config.toml
norm_place = "pre"
qk_norm = false
init_std_up = 0.0312
weight_decay = 0.22
final_lr_fraction = 0.02
batch_tokens = 32768
dataset = "wikipedia_en"
MLP neurons of a small language model. Each row is named by its layer, matrix (down: output weights) and neuron, and shows model dimensions 144-239. Each number is 500 + 25 x the weight over its row's rms, rounded and kept within 0 to 999. Numbers have three digits each.
A block is one neuron, or neurons of one layer that tend to fire together. After each block is what it responds to, as a language model described it from the Wikipedia text at the highest values.

L6.down97:462500531538450529516505518484556499491483501524488533525476503483477537498476537515501507516497500509477495510495504447489502507481471466504496502485488497514517470533471475484463494553464485521486501525516499517479517502461480474479562515511513526536508512523478477480480538538489481467
Responds to: Early pieces of names

L4.down91:503496520508512467494478519457489535489525480473500506496493484490526515487495445540513479497493467493506515452479520484498492517478485500453489494550489504528507478463491513469493457456496527510495485497491520502496464504487597502507511518515493530521501480533502473493527479547515463525
L4.down150:488464526506430536502486491458529510468508505509524511491485497517504490478520444484486538491495543521513481527519474494487451520489521525517503518505516532476543496455495516515516543499513482528520484549496462536489484500478550524505537501499494497516493516530489464484546492460512510523
L4.down200:504489493481489502468473500496492500533508518464499540553481486529486507544541475492480498454517502458494512496464481484448527489475509505503498461496494508507541508480530513484461500514470477511508498507498524513514493492476583503525461520475496481531527527479519503503473526527456506479
L4.down209:520538503527479552560475510491471515509527460492497504525478508480502504477500476536539512479467504500520446522487517508465555495519474504445484486515492511470473510449492477505507502479479517470547523487487503521492538478511420500493497514499540498499523496507515489477490438496535480485
L4.down381:491507485526504510534503552509454522467512446498534456476488511536501464522509507534442472518482551518478479450481503558493534513496540502509505479508475500473509492511487470498465487490473509525469518504508518505515538557489484483479514547452505505519490515490505491495461508549497486527
L4.down408:451499468478497477524527498455457550533503476490504532474491519484525499533474556494457458480523525521486466500486478464493525514509515513535479498515489477474498518481522539551488489481511501555488487492508484510530494511513514512512478539521561478443474510513503443533524498505473471510
L4.down474:451495502520484491480502521499481499468524504488504516483457541507508494469525478517457551500502469483499509458505476531505515491470511481481491489496469558460522513499488542516476461489473539506476530465531554514516495452513574504513441522513474450493505507498482474499469489512472499481
L4.down480:449514489501463489488483476496489501533489480485485511479469459502491508467494434513512519475509511524462491498497519500520497475528505501453487505490491530492482541472485535495482498495483521490534509530539524527496517471493699514489524540500501477474523475515505506470515497498464481497
Responds to: First-name word pieces

L4.down158:456516485478537544489475497508437531513524457503456479472522511496514469477503519535516512499513502455458508498513486497525454485538493493495520502566481540489529475497511483471490523488461483466489505482523550525497538495517536536482548505494459506480495480508513541476483522524492467499
L4.down220:508490481487520510486503524496454477561506479519489530519516461554501484512512440509487508491517483483488494512497528464524451520497480514494473500529490501507525521531534486502489536434506478508501516488448505511532465501497559460515381511529541485548487513491517496521450530500559501441
L4.down324:498499481539533515480494522501520511498520467499501455517550438509525510505478437489528466515518472502497514506498460492513501523502502493473506545476469527472502515513520481493514520528525471478534486499483513490498482492520634500508532483505410533516474489466503468501486487525479510504
L4.down349:479481522537505530497515476500482459516501505506473530503469484515496540563515546514508517478486495476526448482509504536474560515501462480516511533527527455511494494500487516506470527533484512494513474515462542489495498518494507489502479519487449518505541515518530538517504492483496516508
L4.down367:517497495505523529509501521470464507495518451508504496518471486517522524471496441457519513447503522522501480512519463501521466540498491466497491501498520512477487512472500486527520460485497498505523464470495470448516501480515584516481446501511520526511523463515489555527467472492521519535
L4.down445:521505524512476491486481489467506498480483490491485501532461525485463507461476513524509519484547494553531500581532499493545504554510466505514485477480524484465492456474472480498498511513498482512502503471493526451510522463477503487504491504530555506539494498493482463497490480485473503521
L4.down473:497502509498538569507478462521451519493511490497507484522514446471494506501484516475504519480551507485518493505509466503531500493529503479467492489504516496520509545485540511502513484457536493535443533473496471507464502478496461528496525531476504503498511478493502471512481523483547467505
L4.down501:471509507474514514542482497484504506524513504472501570502475494475533526524505498469482512491523537472522466509503468454500492485552485479481524527508478519496504484530497505527528507502514513471517463461514467493493500483464513490501450496556500515518536481469482497519481498501519481473
Responds to: Prepositions before proper names

L6.down363:475504529514487482486520490525511494539471504527505517521483452453485496521523512530465495510487509514457517487512482480510427522482513546505465535498503525515492497491472481477517542527465489501503515471550525487487492504514446511508549533473522507458500531521502509489486469553515519484
Responds to: Month names in dates

L7.down5:507462477482503491492537459549499519510501498516499496489473498469493496539510512496505487497542474536512460516474490462470526496541528506489500557496500525483537544513519562489479510482493519572521513502479486492470481531526427477510524495526528533533454480490524538470471500528482472496
L7.down11:477518495508540466539493518502503494471503486455537512519502502480480502523489512481473501482495469497503531492536512497453482468523581527476502487533482487489491499509465485484508522491467532503498499507489437535481485528497443485488453524488562540517487516512528479492514522522485520483
L7.down108:455483465503516481562512506511510495444492507463510530482471475516502491555478581527518498517511531479510485535484463480464505516560493480494477487500517505521486484507480511492444559464506536512485496472517511516473512520557449537482471497490450523535495515510478492479491491535494472496
L7.down157:508484508457513491504482483505512502498527519542502517504505504509477505440451452473485509535477483503478538484497522511493482505523519487480498509516490507520498534518493528498506516511490473512518504520472493507490485489552582529469460521546540486471483483470486477520509484476489487484
L7.down364:477475482499468499511503503523562471501468469537549510494506523508525531546471485521467513486509494534485445513487469475533474486518469491543442524530522483494483514523487448526519527441523496519481545491533470466508506493498523477443498543542547502512496507510476489478493491525507490498
L7.down415:515474506514474496475491516484494442491475547499525486510506486506460461523516468503513511483478506556532521480502533515493496565452480517503514482481480487492523505529503527507512499548531452541490443526536481505539555498501535482540502459519451480549481497515476500473477504511519458492
L7.down440:516511540501507506495451536512485510507506488499519442523488495492554507505465482536519475466488524484518511512527486486477511486531509491493513546482488505451495459520505523519533531451540541473485536481501519496479493437523533517493491482508529477501528497479498474514500513511473503477
L7.down493:513560540505499483498464521500472532474522478512517546499508450494527478492490468503466475487493496552484460514458513546531489499492508452523525502510478501412507471440479485517458527495445489478479509485503523514477488536481538495495477508528498517512511539513527490523522495510501509511
Responds to: Preposition "in" / "In"

L4.down16:474489481476507495479501480530496526550508517437567550498503484496515490505487479464488483511506530492486549528484491501516520518514494496495508500499490538497498454493539499523488460533507472504482486512544507464530493527477490594498484491479543467504481514501497458539573514504513462528
L4.down134:480533488486521490495537458509498509591487485544531499474519507473476527528563479483475495475512499488512496533488501493527490522517520539514474486539508508485487470504504516485529491480520473523504521441522491527480534505514504460557489488503458560471557467504470468522462469479541483496
L4.down148:526469516508457464487536522483485508477525507534515506461527469515486529470541456502460478492501478485468512511543487489539484485512462497484455435548527474480515520514508507495503518513510487536514529498475511511448480550461538504497453501492504501504496488543569502484495490486524515490
L4.down170:492515530503481540531473506471471504499503491466530511486557466471510504476481491520502511482508476530530528459524489534484498493479509523461476503498486485551530544548526509484471507484521497507575498508489475541446479514496477527517433525483507512478550508520468542458501500496498486505
L4.down182:469505501471497485494524493489487489492513466509473552487480553517456475469510462472491512482459518497464478470468523477534482486511483497508508534470490501507510541503463470476496509513463510517479481506507531528505507524508501504516476480502543506497514500513478510519482465531516514459
L4.down224:494515528536515465523487523481493423549491450484541492485470539523477497535529475481479446481468517485478496469552493504503490495518493481457501509542502510470508480491505519462477449528493487519524497503528536484481510490504485488493489504489525511491500532509567501526559478514467508526
L4.down441:493526461502484520531518491529517489503520478512493533537487501511488514498476488501492524518495482527484498544490499483523510517555498481471473513510491499519535519484486477501470483456497514487498516505478522507465471538495383502468505511552506481513488476493494493453488468493480500449
L4.down450:512539478514500532494488478530508486483511521498462500458484521524481484512527542511527525526491540510459486472500497530482466512488492455464526465488537518517541500505453470527529482448540509511519478546479463485476508538493464494493476501497534520480470529499474490535513536541511502525
Responds to: Mid-word continuation pieces

L6.down317:506514514496513547455461522494457519527471470435524496496495476446491487407468387543488507471500488502482463490491491524543529507512486494459488522525472498499528457509497512505539505509508487471500498453521520493523506490497660504478512483535476524526501479490522508490517535497500490518
Responds to: Surname pieces in names

L6.down58:517502541476499496493434502446513491472469538502495513556503525525505493517500492474483496493473478471515495491480507501511530485553484471557470461497507527492525488496529521552470444514451501494485519496471500487530494479544452518541481517514493483497525521538536492516535513511511512449
Responds to: Start of predicate

L7.down9:487512493506515536492455500537460533491527511504495506514472539544490468525540566494492499493474491526516448501485519508450501533485519517485504502477508510558488497507507480506466465493481523529511565524514523505476506536543361492527552518513532532505537513482476497507503480533531492488
L7.down70:514481523468481494558516506499489504502480494506496505513512529500482465459508447505506507530474479512518541504520512487480486497525518519543493501463479481524494496460503493493448518525458519520490466488472543541509488504500599517527512507520526553484504482539491520557513494508523453504
L7.down99:459488523477510471532513514488477495476528484488475485507483485532519500564514602485493528503510497492507493523487490487509533496506522483524457500500499500478523478517458481500509470492466479518536539500511546517561503514493349496476537525493573475512436510494510498442516478492509519518
L7.down143:500547523515471494536491509515510489462492539504469507512510508519474488472503503469496554491543470503489457542475479499469520482475459475507485480508497499490505472517503494533493487458528536536486480528471503525490435504524558518492477455500473522506503494543486484504513487493503517487
L7.down152:514484542501478498551462499470524540494482443544493481453473500482507509520487537489508502461495551468446447505507519511464517492491498555463501498507501507510492501497503501494501497523530490475529528520508518524511501500454447478497490479520489556494509491489512498518495508452476505537
L7.down263:498478491494513446476481537472494510517495470484520478496493515483542521462522491501525545458503544479498508466516503508503506456499510525507460448491500474511551550491495487542524477502474519487498502504523518466509490486522528519522414494498517499538478474552485497473484522484549496478
L7.down296:473520527474495515486534479543519548487494499476517481481484487480538495486515467487448518537533548463485514501519483527510526509514525490462482475524491486486476534452470496516544505533523534471483484481457523503504496476472546519474480513456484503528489486502496488483506493525489487507
L7.down354:480539520494474519486489471492496475473504490470547520482528504498548480549516491485452524494531461491501503479496517505566504522512461507556495468518450497469475490490495489500498463490471517504516544527527485460488520499489545518489490519482495517482446494454517500496486492499524475517
Responds to: Contractions and negation

L7.down138:493498512477451494510522516488484526483509509562560487484487483520452527517492585524476490453477504483475502521490500478528517497487481499525479502497499438481492469515482502487485527521501455508528521490497522519500520515474405468471513454530515532496503496525517496511521536520489468500
L7.down210:537462484508477490443539454506549537484495499515506494511458458520483498454500503499505502513483506487480528450523517516463515504510475547507467514488511489457476487543523520489494467482505494430503494524442524543532512490494482504492538464503510498537482524516481526521483474478492522518
L7.down261:463535491509537521486518492485540458512541504510511484467529471505534491536463541482471507492456465485466490473471527477457483526534490471498524518484522470501539484481487458517507541501513512502496495504515487508501490478491483505485539494551493449497501511502480476487489549530475480491
L7.down269:534494500491471494476547520517511514544522487504511523520526475501494475517509600518519462508540481502496532487497509522497503441492504510475501536508496481517489488518470493486458526451510485516475494477497495539477513515465408524475507459508565545525455485524476485505457477501475478503
L7.down281:450523538514534493482485455509538466512504479526521485462489519510564507512533546483557464462511486456488503489501489467525509482501530504468500495538486502490486525540470517526507479479481489493506470509516486483461501551484409499488501529502528479457477520515537498488494482546471489498
L7.down331:480503470487446536493446486455508496513475488471511511470484498477556495564488459490492532514504471503474498467496525490513513516520438516551492505514494454505488480496465511538481515507510496533489472525533506506495488501523540502511520538465505484491518542535502521519494532462468493475
L7.down401:478452476468471481492536521530490517474463511493498488517516463468509498469482501495490499516508501525531491552469495495531508500535512528522495512480475497497502489500467433470539498495514480489472508488504481519512485496531468482495475529515487440540525469495509486472514459510551441496
L7.down469:471512496500484488540470521515446504487475503506509522490459550510441507538521578486492493473513507498485507491441520497484540475508536541455488540496508503519489523509475470502475504519496537523475506533522523474429494462477360491507533548513514502462501531534473523493474493529490519512
Responds to: Mid-word consonant fragments

L6.down88:486485501492508498563505478490503458494477506506533490523522516513503489500503497548519537479541495490500493485490446499521516518526533511539469528496503528468488497522528502528471522476463492496534522520508518472518521452513515533515443474493498497467508506534520509464484511508532503475
Responds to: First-name word-piece completions

L7.down42:556503494518465455471510551479516485482439469516502458507492510529487521467474472510493494526475537455502511520508513480516481496571515524481521514505509467522476479476484493530528503506496519511500472502530498505517486470500543512493538488508540520499488484526457507488523510503476499481
L7.down179:458476509516519517460508506484507514515496497518471501490538517482464515468460420512490524498475460443520504527514493518516473500517509482456529510481451479497486490498509504512536489488502477465495485523505497487516544478540616476467472513530482466476482516468481487507498491510526495462
L7.down236:533489476531506530472488502477513487516487504525501509527490519471459515461513422527505475511494470471476527503518493498505491513468461478526516521459432504517524522494555499531536471511543516531492512464523534526524477476531581502521460515456512499534496475495492512514523507507534494470
L7.down285:475550484496527488494522495470492498518485467501483489498508500522522533497499415482517480476490475471479504535516490499515487484533495499542524535510488513462497453499477485520505512504478561515478470479515489524509484513496574491533534511478542480493461491525495513496488457513487479510
L7.down367:537470512492460499485495522491577525535450518454489549534511500500510532474469524468525494496467500479493484498526473493503518523463484492581551504511520477487478536512494470472484496509509517518499522536505525463515503496477441507522538512523547509478531510491551530515513552507479473475
L7.down373:528492511521472523444467505504494517530502457476452482479527459497508479475463496493508452483490475534471448511474500501494540502498504526478497497502468479508517507500533486484481488509519490486482497478492497516520497541474535476495527507547483504511524509494510468493513519530469534487
L7.down381:510503544541498491502499501483495487490534506486483532488485493539485464473454463509468477508493544514530492520529544472483535501488556509529514490421498462502515496508495500527513504510523520485514493530469533507538512484498566504533481505482479478519503507577475528477535489509499513493
L7.down460:501510474508538488539525515498507524472524480486483494475504502475543506418501472541460453496474538530481493517501523482501475517483490500486508488553475452523484517532513493494550508506489489511491454536500468520467487492498563440504500545472513514480483487517511489488497476489518509514
Responds to: Surname opening fragments

L4.down53:473536490479483516446511539514477510499485438526542529474464472519483491479552509471479489485487539500494478513485497481511458480485491494480483512513515517519535476477454463526526535520481501512515472515471483498455480512511545472517442491485490508494488505514499526523504473511547485443
L4.down271:475496503504505510524473554480467540529561457494496518480478495528491508480479441515492536487507501528466495486501485559506505458488513498496526525493505502535472504466478495514493466501520542513523510485456485524512465465482587515473525482463476511499504529519503512493517486487470502452
L4.down352:466510515490510464501507490489531526497530489506546493507494496542515500455474506499496520479482486523483511495465525531529496493532521468507474515496499506494482516515506487525473469514448539494469541512481480522487439503508483547516484526538542479546509524523492534493481464531529469490
L4.down463:529524463484541470458508479494475465526509495504523489540504468506493490507531457486505487499479496525465522503489548501525507511460480532495498476498494494497499519476484576500498507459480448510531489513492534518485494532510602534534425499531517535501489520533543517523486487519495495489
L4.down472:474529513491488537476493478507444542505520497519526546494486482547497527460472455502450499473523527521498471464454494558460559494479480488486484436511497526519553503486517480491505503498526547505477469480498516455516458504487529497501496500553469522542541482478501493492527486542466497513
L4.down477:498474451529494504483482484514498508521530486538511505467545489514497527485503454498514535506539508454474493515500509525495455474537486529531498485523457507473517486487511503508498493529529453509500501494496492487508500526510641462529491541529471475509500502490511470502487491532490493507
L4.down486:486460511516497513494458521465430491498494540502498510517536476511513501471535412494504494484486487510512485503498544522512461541513490496526500532469520504499520509509514485528488514515503512486507503512500497500520478510500664527513462499506487516519500515520496548509464529479491494471
L4.down500:535492500499450511536480537483476498513510520502478588516496479528500489498484427507540499460491524491500518502514516514527464496483522498508494467518498540501481491506514525490516479513508494501493484509494536445519483520518622477487467510528513522524507524516503517499473525524494495462
Responds to: Word after modal or to

L4.down23:516469492524472475464533473530478470487554545522519526496481525483487533491510545468518524495538482473528518521472508502512499478468487516506488487484499521439529516476492530490476480474510494521495465538525538471504506488532397486557491501513510499490501534492486530484484482493490491490
L4.down38:481481479507546515555469537499477500560526463488467479522451485498471492525523542493510489505545465481503485506476497502532508532528493455461482462459548546490488533527529522490476494527516540484542466469499457461498494534551454475507508500509515491513479509479499531485497487505519519529
L4.down55:516504502486511524507513511507488502477461494521501483502492536512499465474482442475501510517510506473495506477532511523543465488485525509489466477481529527502483471512485550519503468504486461475526500512467512514548493533519602520531496526475443476489489466531494512529481493492482495502
L4.down140:525452513491559527509487477463485513490505441505524508473439547476475464492520464504487517517512530487556484496545522512471488535505532490480472504493501540525524483485491560462466491487528521486476509502515521516484500545533588506539462521485508505526516589494486508470474521457505520473
L4.down186:521462480521505498493496498501517480488517518507502491515492463505493476549515439520515493483549502519517505435567478486494481512482520469468548482519498527501504468523501502497478536539467486498519543513539477487493524477490589495509559479486499542501523491507508525466487534505557518468
L4.down225:492514524494503474497500526486473505476482494515522510537489521482534530462520429485499506495520476484492487478509479492502470488481452479527492483483493508514533485498475482559494509469538509494513478484447510479500508505528656486514393521522441500515469484499513478490472499528480498475
L4.down295:498541542505492497458470504461498482493496512535493482530514482504463536479526523480505495555462515488489496485514452500514513498539511462515456517484492506462526481513490546470493441527521477538451518541539472485495520494498510481504481503522515504521535456511525494499528536515509508454
L4.down413:486453516521495480506493489500516499510502502516479506541498500541504485513505412505505542496508510503495537520510518460508501502503505499511497519528506484501462499546519499543481508508488471479487527507490497516526523463468643507558495482474463517500527519490464510495506477500557486470
Responds to: Month names before years

L4.down50:502481459510510486485477480501473542517500519483483500526511455498491506485504509515531547474528504481501552489491531510469494501520490479527468520525483495466476518461520477465454491508515460536489502479515461526535472528487459535500504500524509486508491545490485505477477516508444521534
L4.down111:525499525482541536495480490506472562526470505499477489488512458504505474526473464496478462506450497528532503498495485532479525510477492485487506469509450474498474488489493518507496498509453507531505513442458535499527502514506531510538533485493530491463469509497461500491558516497535498489
L4.down164:518529494521505512494447501519519503487523539500511497510494474509491497544481535542530485526513523519471539474502512516463515479520463462491510444477545550505502483480494444495492518509498527519477511526506516498486483472462421536492520456508486492526504477498476489522547527512465453469
L4.down214:501485487474494518477473488518531535513451466504466509495522480459487475533456516505509519456467486495471514533489487508515485478490526487525540485543482490494537483503522520459490506521512501495470506461564513525489518487484446475470521502516542558536548478473537541471497503516494521512
L4.down279:505520498549500503530473515499474493538494477492515518516557502478465486501473503562517508441497496488504459505516492530508484480491507497473534505508471542445526501499533510493492471496484497505539500468524496529499506463525384497545511518567468526526518498520506519468503477477526527508
L4.down383:522500543508434514477503487523497544531482497492454510500487487474494510443501542505528501473493507491463506518537507513489520464474542525456522517549532481486511519487498459487509465503471493511543504505522517539465554481477474528443567474497557463513515474480502480480533505508463499466
L4.down402:479507508493483510503515540504465517506498519529537496490474461533479538530483537523512472474495489484476506508498481535510495494501552468501506446448555475486529487487477504490510499513525490485495495536483516490499541506519407489503443518555534487463433497524474491503564494525475477482
L4.down505:509498472527476540493449494525462507487500517455476493494544550501461487505523492534508514424512518535506502510487511534524496477456535515483478507496507539476507472514509511540491493495470486539525513449534500480520532475521534515458443515494459526526524493512505481462522488479521491470
Responds to: Person-name boundaries

L7.down39:489494498481442514536501498480476492476524500489542494495516372530493502443519419495503475477497499508522502493503538492513499501487494485457495516524504418504508513542458506505478494480487510540545502490522500506508494517489624516501532481494515511471482508514467463471489529503514490497
L7.down75:468493465525491474489474508532499531516516489473489529492520488508484507453480457511480481525454472501494442486519532530473488564487488500558508482487514509484506505486433477530468462553550528519574527466500495526527521501481541446506493530534503506488526515509528498506456519514489500503
L7.down133:496493466473486506549488488482506545466517511521513543477509466506488458535508523491490442520474547515528468491463542497510490470429478499512463544477509505472479505464502499504480475466519481461493504491520531558516476467499500507518535512489523525534518545478509478502505515532479489484
L7.down238:454528522551510508545543532508525471496460506494544554463484492479540480481524460511448494502484479497509467532479468481484511505497500482473464478477463496488504528487509514522460529485504505477508515497467494546485474491520559511518536536523537507506439500514512509515509483485493524487
L7.down240:451522536487477505519505481502504503531527505475476533479502490458482488496523433490496506459493552504533485486543490520508507491500495527482536505460524526523510517544447489478500498462527520484530490504479524503484462497520589514551504466569434496515485477557502503515480506521492498499
L7.down325:531502520459496503520478499519502504458528454478475491451509502507506537514553571557479488492498504517543521503499493473495514473469481563452479497493514504495486481521525500537499469480506501495481498497464486508482500495475375499521534505513544505509496479523529508485507457520487475459
L7.down374:519472491474539519467544452465519528492517516494541491504519518512561516483519520517469521501511478503472560500478508466529525480524501481508495571497493497465512483506462499492513436490434507524501537508519526498463514516491494486458483513504465517473484512495445503455516515490527518469
L7.down439:498518493495503549506517480501472547480505483491474527479489493509456491494458470483551475492541543473516441502554526526472451453511486459508464500517523486494493494436505504497497518496486440504476539511493483491508476503466517566513470517477508532491490532505479487500494485485495450502
Responds to: Split name-initial pieces

L4.down40:532476491523488498478487505530502476479519508472521450482524503507485521482492401493481501528518520505511510456507486512477500519489468481479491467496497519503518533504486510485470484467514475470513504513518453524482514492507723518539469512506495501498498532494481522489473517462506492485
L4.down56:461468496488505493575490492519484504518474533499478462508513500492515477480511529527490510514481517510541530516458505513520509502522540460490495515495521474525521525488463533472496476470494476539534479489514469524501490478543482532517482472482491500475489492514536493468493534488504495540
L4.down65:481495505504530492520491498484489499481508488508415505486518486556525486516511507492486523485506457481453467569533530495467493507509513499504531463475545516507541521502470501501504512529538522503507487504540551477484482494517509500477536506501455503510494476490506519487480528497518486455
L4.down86:499537485558481515519441466478479488509462503448522529523496515522496445448470477512526492427487477513503467509534518494492507506488505509473488499496510482498466507498488561513486544456485514481550470505520478514493530480495497543552497502543478505488456479512474522489466504519519470494
L4.down149:528518518504499492467539510476535485459539491510520499533494440511535516528441522514496508494472506485518564477501523494497528473483508468521526526462547520516506506519524481495487495541489482506515491508559557514505470514516472466476491502528509483488505503500480467462504509451507497487
L4.down335:477554465495527478492497479453493487545514473465516505513452492452519498514480450522490525532485483484537512479530521479511507491456507429480548446489534534494532499539530528508478445512493504512503491473515505478483532498510608534525507471486487560470474487518483495496477540500477463473
L4.down348:540502498529479507513495470534545473479531505507472517472504472509476547455500512462511472497530497496537526533452499529495536478506485502530518463538491513478505530494538478528500490522499482539525469493500509458493493462495489496493461493529493544507498545477492475485478499493525537498
L4.down439:519491469525480526498510503530450496486451473488513446534482483511491491537502448516467473544516528543534503511540501487561490551510530483487509531530486529457478494514513505502470498530503495505487531501505481505495525503487547509498491500511482488490487523491441507494530481491531509538
Responds to: Early letters of names

L6.down282:474500465523487514491550494505492482482516508517496494517524526494508507482511546537479516432475452535479520492484510501482498469468562488529504497519517524549495499509496498481515460502510505525476524506546526493465501461517441500516507518505453531475500494483500515495437506484544466488
Responds to: Mid-word pieces in headers

L7.down103:481501506518511494506494498515514516492526517455471512524499500501496459531490641536470492506465477495518434507467510503478501460520502506489482513477503501525464515493477520496452493457516506489481470517540480498457499521473337488503504508536545488546497516525502502434509495509487509466
L7.down185:475528501477480476503537513487481509508515537456474519501477495546503474485455526477497512506505485474473467508536467480514528492563523558559472517486496490487460509495522482509496454500505483507501449552531454517535489544527506515510499493535523501508514506499485451514496474522466476504
L7.down194:487464516524504485477461503496519479494477498475495571544525519500465514493472507487527483492446498497487453499448515533526535473498523542529508512519548458475484474493511487518494550496540499449498431502527488531519475517528517516516518479527513471519487507473539476502530547554497497449
L7.down207:500491488466506500501520468496508494502452490491518501522500495480485497476469393499521500484535516514492507487474489521504488477542506483454464543524517464495484526493468485509507501492491511474509518517523521504497506520533605494482467501476477506531483544483498468486543469552504508496
L7.down216:528534525493509484480541526487533465453503469473551503509492504501519501498531475546480527490476497526545505463529503532533556522508469504489507522501470516460466491505481490534475472472505498515503479496507522478499526473480505489500492529540507466490479525531492493530444464499544528498
L7.down322:510512529496475504461474517465529471506538518469498508485466475505543492470462443540492516448505549507496520481492513548560547539513484490506529480473519556531501496523502476508503506525500519459553493476517527441492466527512527528543472499553477474491477446544510501548522499508483530515
L7.down357:509495522496528531525515501507495441482483525530491483475516496493491523549533563520462504451498492558464494508522500489512510517469452511528463529528484536501470512456500508495470497470521481501490492513499464496465465520494418519461528478523524512527519503497482538524512502480534487470
L7.down413:479509528498486491478477515501526505513519499528495519511480485472503507500486531476493521467489504463504470530475518477434490504512516523537509493504519457527496512486506481476460534508498462513498498523507438534502538513481477476487501494521452475514488504471563500506524461534479456492
Responds to: Name-initial capital letters